Part of a small language model's weights: capped logits.
MLP neurons of a small language model. Each row is named by its layer, matrix (down: output weights) and neuron, and shows model dimensions 0-127. Each number is 128 + 24 x the weight over its row's rms, rounded and kept within 0 to 255. Numbers have three digits each.
A block is one neuron, or neurons of one layer that tend to fire together. After each block is what it responds to, as a language model described it from the Wikipedia text at the highest values.

L5.down37:129174133114123163138129127128154109101121122131145108151134142145117163170156129157120141159095137145094163116124146087145127130121138121143128131160180125140091141135115089135143134116103114177130067128116135161121116133144147173112106119121120096146163119139177127169143135120138132171141071152123148083147121124125122142114137107101156108142140119056131082120126133137164142119149
L5.down55:098148120120125133133096107144095119111159105156114110136122117144165119142123116122091121141076172131169140138125124110100132127126102122107154118165106142084163126128140124093100119130093101140119148141101127145141109131119139139132137120201149124158109115125169135093117151118151151137138153133108149123165124107162072127102106166157136150139111159108076116058106126123130123137101
L5.down449:143096116146105132182119162102100093132129127127097131099145085131120130172182165088113141175135146107162122145147143100169093098102098128126144175160144104141140154141159131109157130154135118154098111128139133169128144122116185123126119131123132123155151106100135081143163110076167119140128141157086103139130143119130155151127140168106111145123098147118116128141126147059186137109147
L5.down531:187115126136156135133120143132113120128127129137140108157109097117089101130208174117107125124121150111105110114142153141133143083117123117107155104181096085154164151134136138074163104095129145124108139108125142118138111148178177113151130130108098150139133129150147142139084113130141146148163154139117154093145136137145102114114125139176110124102161109098105133078127128100100159077124
Description: Digits or digit chunks of counts and measurements in factual prose, often before units or nouns (55 mph, 500 knights, 66 houses), plus quantifiers like several, many, two.

L3.down165:159136106137075158110163178152147122075104137084141142128148095087135136139124155107104099158160116124129162075132146123120139120150133110141146103176122133117137133128106166143138108126158126122099073149153132090091101105103136148148137088135136140059136114168110113113078173126118168148104097164129141121144142094124172100117127122122117121142174094158122129163123137098150097119105
L3.down496:112098133145108091123160135109110124129105091123142175075134106117134088158162109105082146166093140145153102164165120140134123113119076145124112109115096137156085144127146123160140162111176122116137115171128174132128096158149116090125099154068123126143159118148101115111074123119158125148123143125143120108117104137118111136133112153153128150098116163099114123115147157110157135098110
Description: Short word-piece tokens just after a word's opening letters, where the word is not yet complete, such as C-ur-rent, rec-ur-ring, un-its, co-ast, sp-l-its.

L5.down351:127138138088120143084118138163116145156098125114165130138093100109176148119077134161080142156160130157097144132168143102080106091076115169108134114131163134091131136086133097147135110119104111130112112162113118150118122110124168097137153110128118109170159156136157118109172109136128141144105127123109145167127114132101107138137138161108156116164148113123134104114102143121092113188158
L5.down393:151139150154150123171138121151147114137126122130108103146127118085115144132103175115163095107111168109094101151123127104097120133130124129168142135158081105086118139100121127086139171147139148128142130125124116120167080134106068171108132114072141149139150129162114140147135110142091132128148095115135119068113144101154118139134149112125088147103134164106102107095139112118090131149143
L5.down468:121139110179110183152148157141181131167125131123089143087133131108132141099097112178158159159133102121085130115143135123136139132122141120160146120096127142116131127116148113142148163101077114124107152180133126074120138126110166120141133121152092130160141135134134129136168104104139147102142122154083172104110155159146171160071121189112096129169129081110139161145127126139165093165124
L5.down614:149109111124154072129117120135147138113120138122111149093166133148111101123101114170134118088142115105145102116110087136117107127159124132144099128109115178151111119097090106144103171151134117169151167158092183163122090127099134114102150161106094109153147129132077150158147096112128155116155156164133125160110085120123107108129160138125118115109122165113146160122125137132154111155145
Description: The first or middle word piece of an infobox or table field name after a "- " bullet, just before the colon, e.g. Born, Education, Completed, Pld.

L5.down379:149133103120113133125127133115118132128126117115110099120125067091180115118087142149081086151136120121120110134130133106158131132136124098121151090130173127099112119139064158141094145166176171156163096114100071104115107122158135127139161125153081121135103112123136105166114083160142102131167117130081121155173109121127126099124142111116173135122145130153123161101164105156141090156115
L5.down650:104096119115170143081093186112098150156118157147125132100111141139117103105195119138155189158132135115140159082097136089128101125111122134115097120094130172178151103127056102134151105108113102115108106113125120108090146069111107078154145112125133186100079125122126170121119147108141091153130160151126119110145166142120155161122152122132131144122139130125126147101143147100152136127131
L5.down757:136139140090103126137092136107147118141113150095139163135154109132141119110150113139135150146137153076144064138108129113061157133121112154097137153157132111120108150143133099139140131116106092131086144162062132193091109094128136118151092092138095106115086143152149158150090131119177100098104121150132113135194147130131153084137155136106115112116150162100106147117118118159147132158109
L5.down761:134134148118129170156138128115154157132132071126141160120145144133163108115158145142154104121133136115162086115088094133132184135181131100120135114154117152103110149117156167091093118121144132126123096151122138085137111073141153164129169097119143100076124105146116112161120121154124114124156132148129159128118153126129072105151119161135147132118122167074132104112147153085064143108133
Description: The subword st/St, usually starting the second part of a compound or name (Spring-st-een, Wood-st-ock, All-St-ar), plus occasional other consonant pieces and "of".

L3.down455:149131127140140150149119118128134124105189143129156127125119114167135116137123137150114137156143119121120128116102120122147105104143132122125158175127108082123089129102133077098110120135133106148103127166144089125126123136160141147139155126085145127110130129089164121170108121164135092146129158139119105093168095066121101140080139105175177163159071126090100167129184108149052135149138
L3.down713:117125133127121135129119125140118113142146160122152108111100149115107146143097110159119167122137068134185124122092156125154102100128103106101136150129107109145075164140156108110097112092114123176126161167102131130114146140143152135151131147097131131129090096168124101129128107137141129130138172118155122150178104087107115138081172126132125167152137107126082153137146104135101126151125
Description: Final word-piece completing a split personal first name right before a surname, in credits, lists and articles, e.g. Stev|e, J|ason, Rog|er.

L5.down205:156129141118157098120140208165127096107124149131125114172117160135142121148107154141135137133090166126083134091141127090079103121109157128098153153105087134125147122147117117140136169104128112113104124115115139115169117139110158181116134118140133126136117120154143164100083128157170121123087118137135129154149127141117132140179123137127113123193137092119104119109134077114124093097120
L5.down215:124149135112084106122072159151167133144125079141162120114140112125165122207132138132157091122106122114148135101079111102150137156113084116137198128118111107121113133109137114138113146140157155169174097137136112128159128149139075129127133171129140143164111116125122097145134115109118161150157104105119109135089114117173123131164115128119124112142139120080145166075124166128146095117128
L5.down263:114161162156201173127130134159143129097113079134097114155150154083136134080094138160124098097148123064132118140124148128124151117134129127104128116179139157163138107117110139106111146134119110110136129160078131130096136117155105130118109156149151118114155154121118141138072125117139143130139145161191125095140132140116135092130135105118127103119131189133205114103150113114138144129146
L5.down323:155148157192133150134117100100151095104115153157125149131119129118150088104137126153091151128160147113141160172134135121112140136093121147122143088108105107140088144127127131090106090126139156149138135127111072132105118122129113120135119136160114105121119135144129124117138121076149171155169089109115133157141151147130114058120109120102095121130135110138151101140095101132100107076129
Description: The word "as" introducing a role, name, or description (served as, described as, known as, as well as), plus "into", "became", and stray word pieces.

L3.down108:133112085102128100139112120128122089160117169163114123131167102118149149128118142122136148181129092110152128138154174144086132102111114128104122088133139129157158155155159118115121126112125090139156101153124149138135109138150108099083144101114124182130122128124099112097117108101119127151140086151114084114176114092113131144102128108112087105129152101126161134147103161158163144122131
L3.down413:139100122145153111119097155100073099125133116127188128136164097142126170122137116095122152149119157116173093108103121117084127096098139149063118167182097164137135141128166085108108112134122132127157110141105082146126117171121148099126155136148124146137148133133141120111126126127161118133119115109077074137158144101171097162113097098114132157133141078121090134096088173140157153103119
Description: Digit tokens inside numbers, mostly the figure after a decimal point in measurements (4.5–15 mm, 11.2 km²), also thousands groups, percentages and dates.

L6.down8:108116141117135162119090134102161116093105139086103113067131169133151146124175133156229149135081145121105136106167108116076083133129141152132159145125135102094140106133151133196162093107134091139134100126170116129145125139142147124122122093133146140130131157117143172117123135123170153088111112129133148141102119126102154129138135161134122142142097122077114140079118132105159110131133
L6.down24:115128132130128172131199143151129137101121138104115109115119136089117103107108151125095182150104146097080116097113129109121144147109197141138113160109135167128161121116132131127115146079137102104133116128149132146152099139127125133135165136160111162165116161150191162130125154156170077091128158118144138134161124130112062117139101154140171136168127133109131117095147144133149113123107
L6.down31:136164086132110124151110133147137108148118130160130124159116143155142104147182108090130108140139112099109106120118096176140108136115114121119108124119124098156149138138089129093107152081104145154164168128137127148094170140169150116107121112145159103130095134144138129159110097120127071133111116117170127091143117088150111136110091088125180141192137114110145129113093143097098135102114
L6.down91:138150188117103104099149179121126077112145091127125170179105130121164127139156164139144161142085109093166126161163120121156101133167114112153137130117098183154101145119136110112127098114114122144119131103156139108124115153100155153111137141097129136129112119132172083176117131145175102097135122093172126156089080151147097121162165137124144121124114119139133110131147134115110095164155
L6.down399:144113150107153160113100137142119124139118159072105121120089105133101126125125104143129145114137196118129110103131134154140117121122134099132149086121130102085151144106139125111117158104115121162141121122115115111131171112167131142118092109090146115144158136147119127137128118116111092093120142122116116107138142080107128113118144115119168119131085154110127105100174121133105137186133
L6.down577:126118124114157120108077095144122093109108107115096137089132138142124098119167155137159119145134112124159103131155125143112131128127180145132141146127102113144119157082104167153156179103099110142119138118148128095161169095118143092116149110106145110120117134097128113128144111127124125081132120137099128159127117099131098135118170172116148079151138074111160111143139146119117181129122
L6.down608:117141138128116115107123133117115139149099084148150088173149161144158107125110137140089147089136136132163179148088130122123102130153150106132171141141146148138125159074134123116105145141144108132156174111109126181133084134138149101131150134128142125136139181156157102156165155133156114108140104130121098147162127138145171131108164104151113177161149114124136103099079179117130094174144
L6.down682:097110147099109152128143145120102118146146132119142114112111115114143112148100126143130128106104144150145144132153125126108126115154161135102102145148136133090186170100159152082100110126113163135179161141109114109153140118126148115131113125130153087114115120104155142096140096153128122135102119110122054147117136098144121100102138142122152139130123135117140104134124111147123121099131
Description: Fires on the token closing a paragraph or heading line, such as a final period plus blank line, or == History ==.

L6.down71:150069135140097094133108139166191107130178154119113131117116108134083074138166108133157129100128150126133135141077100108148149116099116143094126118112102155163135145116131112140152105128074127169140137121129111124103122101123115186148123138105143099096114097126114120174107128133190145151145106123138160118101134101118184197134138156137157090158139167151111157104157117123089156149125
L6.down222:154154162179113159129127122127124125139113110148111076122112141139112152159135165131123092128148094160136110089132159089152128159145129163156141143118126109158110104136135133145149147109106113102114137099169111156135154121136114091158149147121109142111088128091162110134123107123164155135127151148116124098145107085167107156118130127157164169094102125128078104117131124161101102094099
L6.down521:153114108163134093110134126119177082091137164152197159170146105111117142099117149150132149133146144115113159164149133098117123169106107121120118172183082115112171092169118137089143133099088137097082155135135148163130182117098115120167125155115178127113124105144175144141103125132164140117117148110111147107119141152134106105166103128122122091156174168149088115107150107111117122151148
L6.down552:155104143131099141137122121153173097156168158085141122107134111082072131150146130100160138132118149107094134143099109120093160139082129112120137114136120109126153083144093108101129141143156134153136144149111158102160150125121121106108137144085122124139069146138146097114151123140148153083135159160126108119157124130136141134172119147145107155154147151135127102129117144105150173097119
L6.down590:145170137144127109150118121162143147137110137089183117083137131155140163132112066104110086128126137143134135143173146112148145123139154097116114138073108124113094162103134097115130141128144106149128110146114175139098153159133134130150135115107128133168138151149140126131112128116140130148130159145137096154096080088118158068124097151094101135151132134157094182111145150098109102129101
L6.down601:109134109098128151106140135129125100128114142123137162105142109081139111087136099135166090162080179144150100151167131099124141132117139124090156103132130140122145188154146135096100109172128124126072119136193130126129166127118136185111103112097141101135146127123077192073138126095157120123112152120111108122121099107161133164133133120135154115122146106085153177080199125126119110121080
L6.down740:151122114143140132079120114110123149151101135154140125111154139140100153087146147143134107123092174134107167108185133182139110119118112136130114138091088111150144119122138141163124133144148127139133080105126124130138153123171151137117129107136150140119162128150167119117107135161145069129116182107144134153139071145113151126152111116082089142101096092099126150136164102070144109113140
L6.down757:140164150165135100107113138104136138118166088148147097090161127093114124155077100152108133138174153153143143117146134138145128117108102106127152148168144155129172116087129143144116124100061124131113138109107146161119123116112110122148138120187125138131118121094103145149128127142146112130164115149106139126104139091145067146119166141093111116155133096135120118106095093133143099123110
Description: Short subword pieces inside longer words, usually the second or third fragment after a prefix, as in el-ig-ible, Rel-ig-ion, recon-na-issance, m-em-oized.

L3.down169:057126144091184140127151130138104119121111107106086128136118137138145165152144106128142099137126138182119121114136143101126138102111141123132087105137118140129162172087128150169111093130110158147155130145123135146118118122135207165127160085126132148100118105120141123128128142135125107146139070120096109152123102118116150128116145187114165123126116144156113135107148099107136118124159
L3.down377:132138139145139165084108139135116124109094164117094107148139137169147098110173125159142123152109120102115090124180138122099120088131180130121151149194136090142122149094103141148112162123135141145092130137144125118140184130138160123128134136114096132151159119058121126113160089115108138117101107096139112107148156088137117130120165152122162087149115104119141107069159114120165169137131
Description: Fires on section-heading endings (== See also ==) and line breaks just before a dash bullet list, plus scattered mid-word fragments.

L3.down170:084150169102093136077103149121173156086133129130119153153135139117120152104145157136123085146163106155173169160107152112128164145168141183178107146129145149116133136157135114123122107148155126118137121151153138159114112110140123130117142123092137135090134103144136117103140124146131138126148106129125127179128117125160113134136122115148081156139176119138129104095159115125126148160124
L3.down239:145135165111097139171131129163123085140116100090148144153088102130105174122096193128124113103111168136117126149119133139104061122145105124101140116095136118113143166117133139140143125121122152113111126124097124135139157117169141096142139180151162112128115141132128146156125129125157142122160110124145097119148115114165123124153120140105193136116149108162117116170144159097145153137125
Description: Interior word-piece tokens inside a longer word that is still unfinished, such as "erm" in determine, "oc" in protocol or diocese, "ended" in descended, plus "had" right after it or that.

L3.down18:130098112130138129127152124114115076115140130146136106121081120118164129123154134113104143113169159159091167093066116125157134111111111124104098113134091155123140106172130156143141102188160106128131129085126149158154112112138110118144143089106134125130083123130099076111139121133150127127123111142131125141090081132105126148102126131075122103123169143074112124099137092122134147152148
L3.down378:158099140153140097139123126104083102110123139099115147159147150131115170178112143151144132145160143178132108083109168116143113097093126128088127124149119169091156120160125138134152131129139085101153131155137148136132086170121151152096109120178125128111110124140111090126142134131146112067101092140155130139104110098096133127091087109100107105157148068110138116118167108160132112118148
Description: Words introducing a role, rank or change of status, as in "was elected", "was appointed", "became", "chief justice", "first published", "renamed", "the post of".

L6.down110:143139146168130109142069102102124169160129097108110117156127164102093093111105088159087152105105110137150128124145134165112131144073147125114119144126138103171095115129101139116111103113095162113106148154100140106100144152107123127185142138130153119138129104135120122104146106144112125110129120164094170111128136144121087169137130134122143111123130150159145124153120129096135115156192
L6.down219:141121127147131177110083099124133110103128132134148093141167145121140106173164091117083154098121147142148124127128132083092089139174150095157096112147195093167126124139144128114088145150143136127124171111150144157149113114088085165122146119172145146158095121142101120094093125107094109120085130130159129112086146141137114097139118144132158109158104132129161075117130157154112122116122
L6.down258:128154137124083151088112108140125153096180166100089123154129132115126136120151110103121116111158138107109197113159199156155124144171128144104141152145146139135109109119128100154160133132108096123132113131120083126089176095115112173136159132113155145121128112103097152129131096129098135143139096087119122101127161092173129130135145094102130133122114111084140159089125132118111144091143
L6.down394:130113129130123125179067133137069106100170165135150129103132140089113111102152152142132176139170121146147136122097125142112141154127181111135114188134100127128110165125108103064127134109135144160114143152108131149132120119133116133116139146110085203094122090101122121154087088157152127119141136135119149098150133108134132112113139143141123156157147117105106064118108124136112128103109
L6.down485:115131126161107144116135169099130121144147126142090099114120140105159131126175105195130128146107127063157093176173108118115145114156143114110160159127132121126152128106158150135106156116126098095114147113093134109107162143153146126152160141185120130073111112089153148115111147131142128124095124105135139157149101138188117092161149134104128164127135156116148156128135098127098140140100
L6.down685:101129139134103120134159135122117134120145077178121143185163136129143145107116106144126101106146117111175126049126119106119114112143127126137182148093129106164132095143112113073106119129157106124162078115146148168136108117141095146106107149133191115132176098136084124164138132135171119100126141076137108120128100131153132143133149178135158128111125110150133103143112151103107120148123
L6.down695:123096164137126113093106156131124097114146105090124119140090113116159153110121159154134112157105119133134148161157132132122118117134092138138141081102120168137134118133134150134137122171139086103099145098114144144166124159149106140093158146139137182111112097117156122121129081166143161140115163122077150137100170094107102127148130092140125109120144102140106100169160147138102174071127
L6.down741:152116124124105110118144129154125167100136055162111121112136152153112103121177143102138068099095110142134107102159094128136128144162122143119107152177153134150145130145083113120107148156134128162145138182133108113140129139112118129153128177146157092125124122131153144116133136142176134142123091111153117210140112130142100150138134197168131134104157138084091146120136146153112112152132
Description: Tokens within people's full names: surname first letters after a given name (Robert P-aine), middle initials and their periods (G. T., R. C.), first-name endings (Anton-io).

L6.down109:129077107153116124123140150163103110145140082088085054146160106094131129139189108175122133122117119129141140126078133146125168102128157082122135149148113110132146132098174113189098159121156108095099113149145097135153115121145119131118143108121084132081166148134130130118079151119109146119114104084114162128089136139133111115111152139134089143177130110105140110151118105122135139112103
L6.down124:106065127153156100154125105133109094135155152096139118152084141126138171125144134138145099106131105150138149133129116108108168139105108145148119083152077094116121108122113155118150101150132133112133153181132141114124161104132096149128124129112193136085112139151117121146070156145146129135171109079128156131111094103141143124103128152139113134145112105172149142107140110129174174085157
L6.down147:145118155140130145189125149140055137143154160159152099127093118148101132088140144117136143124108116162123136130132141142114153164083141108092107119121137087111128135182120123118116121145105132124130165121115152156176142086111098141066132081076099112097118093149087158131154080163151120143163113124120134129104149115148116137132160137101142173120177115132137107134107099141092112141110
L6.down353:127107150120096124092100157110152103115114167155102113120138113133103130130149123121091103117143169113146165110120119134121128147135146119150138138118084177135180115103172147109098125186107081118088147152113142143147089104121106140128077123157136121137133122111120152141164155133155100115156148117134159115153127117181140113162138139127133134121110097143151122151076130180119122122127
L6.down635:124132115098112138149100149121122121158081141171157128167114181113175113145106134114077113129129170133121132132135153117129155156109139130113143142112107127123105089104111134084167082101162132143152142099123140142128113129127134075145156091110159156147120114164130100114098114126099121122086143131115123095083124120121147131154122108142077155073139103109112108142145137112139186120090
L6.down636:136102106132186116094146100141167113152165121122126106131137116073141111131074108118176118139133127125126166147138115115139104129137146128139130137109093114119151123112107107100096140145130144120114115126130100074147155136120103096142188116122134103114149105151106109186130158136111106135149110153103082122130144120111090124133159116121154100122130125049102080125118116106168115139147
L6.down659:182088104118144138152118111152114068129114133166148113132122161120132141113121141126106125134112162108110124114091152137122120155080093096122139127150097123121108156109137112125158094154121166100148131108145070118153108170111124120167108096152133098165152121128141147078136106088132132139109122105101154109120148153115120129147133135124138124171144159145146162172114121162114094108128
L6.down747:110151141131088173124143159107154055132106121098094138125100133138098101138135106100101164086180068163163134132151136156146141156151159143106165171134177137153098112086145113081134131145118132156157117140144116114148147119130134146200111133125132141122122127144125098139136157125143137133108090107100157066141149120109098106121131139115098158122143119160124132184105115093126102133091
Description: Opening pieces of words split into subwords, often after was, is or an adverb, such as un (unable, unaware), qu (quickly), dis (dismissed), al (always).

L6.down82:111138112101141119155133137120119145112130129154095126137152127127109129166133115119113160094116125093182171121123132045142108103149149115137142132140158140111135143145174100119130138123123130134135122151132125127149114125119116112161114089095147101123164151149139153135071133110150188145157115167120106118111133138089104176120151123132133110186146119109162142122141201094155137110150
L6.down183:119129124122137143150126088102134114129122132133159132167107130146141123160127088077122076116132122141168140133124164104110108099148108135117111115139178137104130115159116133098080128116138115142132143144128146134146066092144154127141124119167140156092135172139132125124135164153149114147108131124165112166133130126138129159094100109129108156092132101084117097101122142127100153124152
L6.down287:133136130131113155161123078133146135129153107164091101119126093158110135136140178126114153068129118150171131161154138133146103089154135162152156123148079146157163122126125167176139113100115091102131058109160130124121124113131112141116129147105106083148178100138170152114103158110146121118145115177154137106103118097123106162126148135114111161120145166125109125064132127130112144139161
L6.down529:123093182175147141104099124079089161109082164095113124180151114136088133128121161108121161142108133141176138100134110131137158170143133104148094167101093138145160136121135120150195122107116118123131122160141112146126116124146084143124093143139097088138153141122135129137144127163153166106138144145143106144140131111095087138121150145136105138139154102114113129134123122108134092117099
L6.down533:133139090155093135142111113108097111110126158162133115111137168151138126158136120092132152150108134105178097172171110108139079090128098123150146162141140116117130110124135121118100118115131142134162091131133145113123116145152136117163109104119146107144131123124161144131104159113120118134111092134147113108115142154122168139113148097125084210105107131110190174125181132167130146127117
L6.down692:114105138140113112149093171134148113121123136130144122106116153118142095152165101166157144163129090185111143125095128145113151151107144141115138108120160102105152164137140155122147123143186117137131104114168111165108124143119112146141140109137142143140137146088129138147140109127126134156081114079130083162102059142134155127141184168123150127131124139138077178111114113166136058091083
L6.down719:092125110126143154154152191193125080124177147155089092114106165103135128156116123140120121161121137143151139151115175129117095111112146091139144079135126101134102148156112133119133144095165170091110148131115117140159188150150139102115154097129131121149151147107133091157099109131117123144111133138100149155134148113118131099143162159119163193116153124098124147102147164167127152125144
L6.down764:125192174143090108163164143147146120115123122138124089131114114119124133131090152125126163102113154111124125134141111144135160122147143163126142150154136117123160159136118165141152140076074131087183108115124117119150104107128086105112083142088166122081151116106160073155115116094142100114136147146131063091094151122096131130129099100151119141127117123153139155105108080132127147154126
Description: Numbers and quantity words starting a quantity phrase, often right after "a", such as a group of, a three-year, some, several, 2.

L5.down165:119098133165118111073148149113112095139125121138166117116081129115148148146088111127113074130151103141144131171122145124158093131114143146121105143069107145119113108094105145128125141124155149154143127121106126176108121125157131151113146141147125140117103073145131098112137147143148098133106185098123149156150125095145132160101162081153101168164158128184161138143124110156081169127078
L5.down392:139130139113127171155145120133132123113086123126147081136105074153115130147114121130117162176130125082165163138093123122145090129126122085127187167145126120136126185137159128126178152111142149110110144132128141141125097105111126134115109090105148160147088131189108152109148152120150125102114130122158168144122132125113125161115140096101106187185149099136124146153132112128104180096108
L5.down461:104138103138139151106106105150086144123119112124164133128101124121117173164139153108082184140141090144178147140130148123160126108112127098116152136113137119124088153159133153100135151096090135124141150138120115079118095132100149162181143135118088149122104079119120115126145132114131132148120148096131157123149098103133153147108178128127143140161114077139130141144159111157100127146157
L5.down563:155162112123134135178136126086101185181121138147088146098149163118096098088140137130094112074076123144138104094102135129098160162156146178170127124138167139151161152176104109130139111126129133136152138165158171118194139139102137109146136100110138116144129141133125127109102113107092157120124090129140136161108103170105131163143155141126144091143163129108138152108132143120152111137124
Description: Final word piece that completes a person's given name just before the surname, such as Nanc-y, Gust-avus, Pier-re, or whole names like Robert.

L3.down682:140112163089083137101131117115138155158139099130115128161157109140140111137158159128124158106099154151146136119150151156123163161109110184165131141131150140114128131151088148109167145122163128156109137143129132103156129097148086116113113121127095087121124125124124138140090080128145159160127158132159142108139107082098091192128088125132152133098112109145097112088118165098161181139126
L3.down683:089136130132177136125101147105115092146133146127159146145146144116130137119146171157133106115160118135143090092123088138152145123105149135118141117146108133124117112144092127105129130167105133134109118162139120115149123124118086166114143110110105095117093136087093139132145088152128105075129151170135118115135127051076174072180154145143151128104144152128133159150077143153128118106123
Description: Short middle word pieces that follow a single capital or lowercase letter token, mostly B or D, as in B|od|min, D|od|ge, b|ill|s, B|et|ween.

L6.down21:137168122129153085134096117083092124091119142146133154114138121182116130180171194131122133184158116146123114116123145109164121103106118102097157137152136090130148155106136127146152123120118122120132111125105110091140135150117167133130112104139132146119160091124176126116110096158096156140145111148128157163139120109098153108101090142111105105151099120098087159141107090189150114120130
L6.down52:111119116112142113146137105091148097088180118134133137159136154131134150156138103153137131139180118155141085112129169177116128167127152172133087092101102106144130159150113158120110118139124142139143068166100108148149102108150128150145126136120151126179136110131106143104146101111162143113117164122127137119130177157160130136127113136139132138109114104142116118097094123097172100105108
L6.down129:130097128106081135152129126096135121138117142131120077129121096097138105160130062123113150112111162115118139105124107112151106101109121098148139108135082131169143157150149136154110136156113127119107097121170171124181143173121098122109123107133120123086132126119122086125124107087133189147153121164076111165153138120106122152120149107103106168126139117111085186164124121103153130105162
L6.down188:117133129121096150129155112086060128166154112091071135123143119118101177125104159145126142116155120124149123173114142083131145111152158125147154139147098121139100120165109130121150090115129180160167165138150109079132129115161111166114141121094129124164113135134141185122116106134188131103147139139175148104148129147093100136142159156092126123119149090149123115100149124176107143143117
L6.down238:120180129097113141127129094130152119198109125110065162104129070159124092144149130090155123153141115119183170121143103099098097160086134104138144146097123112112124119119141150106127127116113127139126146122116115131110179163120141103135168104145123122120099091114124137124116120154134108115139125140121152096111116122145157114140152048153111148120170081134163110120127146131146153116107
L6.down301:106134189109082090103116165172158151117134114129129137159193132142159111150118113182116094131130195126133150126149101163136178110126096117095165110099158109135168113125141133125115126088161173112102118150088130102143123110128104142135169113101140097112110085140162129152156153134138122179103100142109127186130164119124083133118157118128146123105123106157136100128102137119112071114106
L6.down497:124078100076144112132079106148102106125137082097142137141123135134150116153158175079166123147144158125125132130131122159129134156086107091124143135153156124174115108115141131128143121126138116160145108137085140098144174096180092099115162141127096139146096093136165133174121151118113131173119128078093115153144131112128124147106144133134088119127166122160135116163110142141100119095132
L6.down650:184110176141171129143120123134130131129099130105157104144125160140090122082146134116170116131128117098175127182095117143160116129124158150140127147133126052123118105120131163087089127118114120083167095130126096140089150123133143143088085105127134091170132154117140099119087144122133124125127085123143174154116121108146144148102111094124115137152129135140085130137139144145129120127145
Description: Articles, "not", or the first word-piece opening a role or category phrase after a copula or name, e.g. "was a", "became the", "American a(erobatics)".

L6.down22:111120140123137101128140116145136138122130138104134098122131161106117186123098154106110120161124146161118136157141166141140149125091093104125143092154112098125133152106189148140111104158132144172139157106111116090081145151134133136116111124125152140102125135109146123072162109102127148119130149182094105115119153156151136101180111132093110082116128132162165115125137103147122083116135
L6.down138:181151139092116085174105116112094150117137159119137138147129167138115160164130122097095126126113115153131173154140126133150153102149137138115119110091102125123135096148168159075079119130129126169135150179118133136137093142120132120171145125128192149125154160137109094151177129122133097120130159155100131132100135099114100115116140108159096119154188169150119159102118137101119125149124
L6.down213:139075140118120190146086171135134146124092098119109131097150125127117097123142124155142123160146138133108120114157115178153137150106068126172177141176126131127132097092157144145121097141167113137154161154127152125109138043125141116161091119142082097134125109160149154083113124115124136150108145154154107107142172108154129110127118115124110139131173119144085128151168162123117144139120
L6.down384:128135129124176146106104137149148097148110121154115131100144118138159108125172096123129108116155142122140109161116114175144163126081099121108156100102118105141111120135090147108119129146099119148158149091092155140163102146107140112117156121102134152118106104112092104118138155165121153123127110156182173118132158141132110082138142154147156113121150132126101084102093140130098102153164
L6.down427:120143129090114145147140147158142148115130130071152148120136113139141143152132131127121155151129141138104091118135156140148149147105154126156130148163118164102091166099136140120130131140139107120112145149084112126071117105133148149150132135103135196120131125115126138147115104140175137134168148123138088108136179086110133105137108124089133128154090116125119140167157097118149124061120
L6.down551:151145116126121138114132133114091166168096136090138103138134131118128140125103079129121137112129134136096122149140105124078124113098162114182116129159101144140097166116134115165169154181119098163094154171093144113120187098106159131126116159116120096101143179165106176121159147147152185175129105159154116106138123120102134102112120153109099142136118136146148137133124108140142157109114
L6.down617:101099081136134129153100120145153128105179120142157105112092130083122130129121152189133095109153098106134127131128123124148131113139144140114107124145129104150127144118138146118079106170110159148140134091121109180125111107103137172085100072187153121132122090125136140115144104150112125144113160104148107134152118171157147076140161125156113122158111098104148141153072109145125124131144
L6.down621:105106152137103137132136131101122137117101139119084121084126123144170120157130157162097134149098117144140087113103137129095097139120106121133189125151139086133160108107113164113154122141113167136118123113149134154162098131120174102104139158173111122119092161091173124119143169116130114102138172098129120091133121096110119095173102168137121153081125143130105168121120084180139121130141
Description: Short consonant-cluster pieces starting a longer word split into several tokens, mostly "st" as in st-ations, st-ories, st-ates, also d-enounced, c-ities, sp-apers.

L5.down196:124101106090113133125119168161085104134108107146160088119112099112121128133132134121102139133140128119149131111127172151120136112116093194183097157092145132123114180114130096098158105143168095153137156135161141124110152122093084115097167097118058108110101176141113119126118099103140127139101161152155112132141098103116101153152129121098114126110145146145183153150106128121116126141156
L5.down251:109137119107102166133131119118105126119174139119171115135106077115121145119114128123098130164119100128136101109149165136135155109110087162152133089134160106126101142111141120123104117111175121109177146112117158172158128104111108089157115160128113085130125112121084124122093140133137101164117164143130124126143086093134099115148144163105122117114134147144129150149139140142138159141107
L5.down486:138132154107175154148122104142128116164158109142149126107120085157143075113157150152131168165111118133163129139125133110142142175131123152117127131157100143121181127147162112133133084143105106088168075132122104076136114117137172167169139151107098150081135144105128109144115109126129145152138128105112139137160090077129141098113095115146149165127106147112128112141106116085096105112171
L5.down660:164097118176170176098105131101085094089149127109153092152108150099106111128128154115148097134136124182091126065142105159123124138147127144165126111109141083129177132092083110118099127138122124118160133077107106094145102139124088142120136165144169132083138086097134112116138174108134165092136133102092120117118161113100075115085158119131090097170150146124112140106113115162122164142137
Description: Single-letter first pieces of split words, mostly p or v starting a longer word, as in p|urchase, p|anic, v|ineyards, V|ladimir.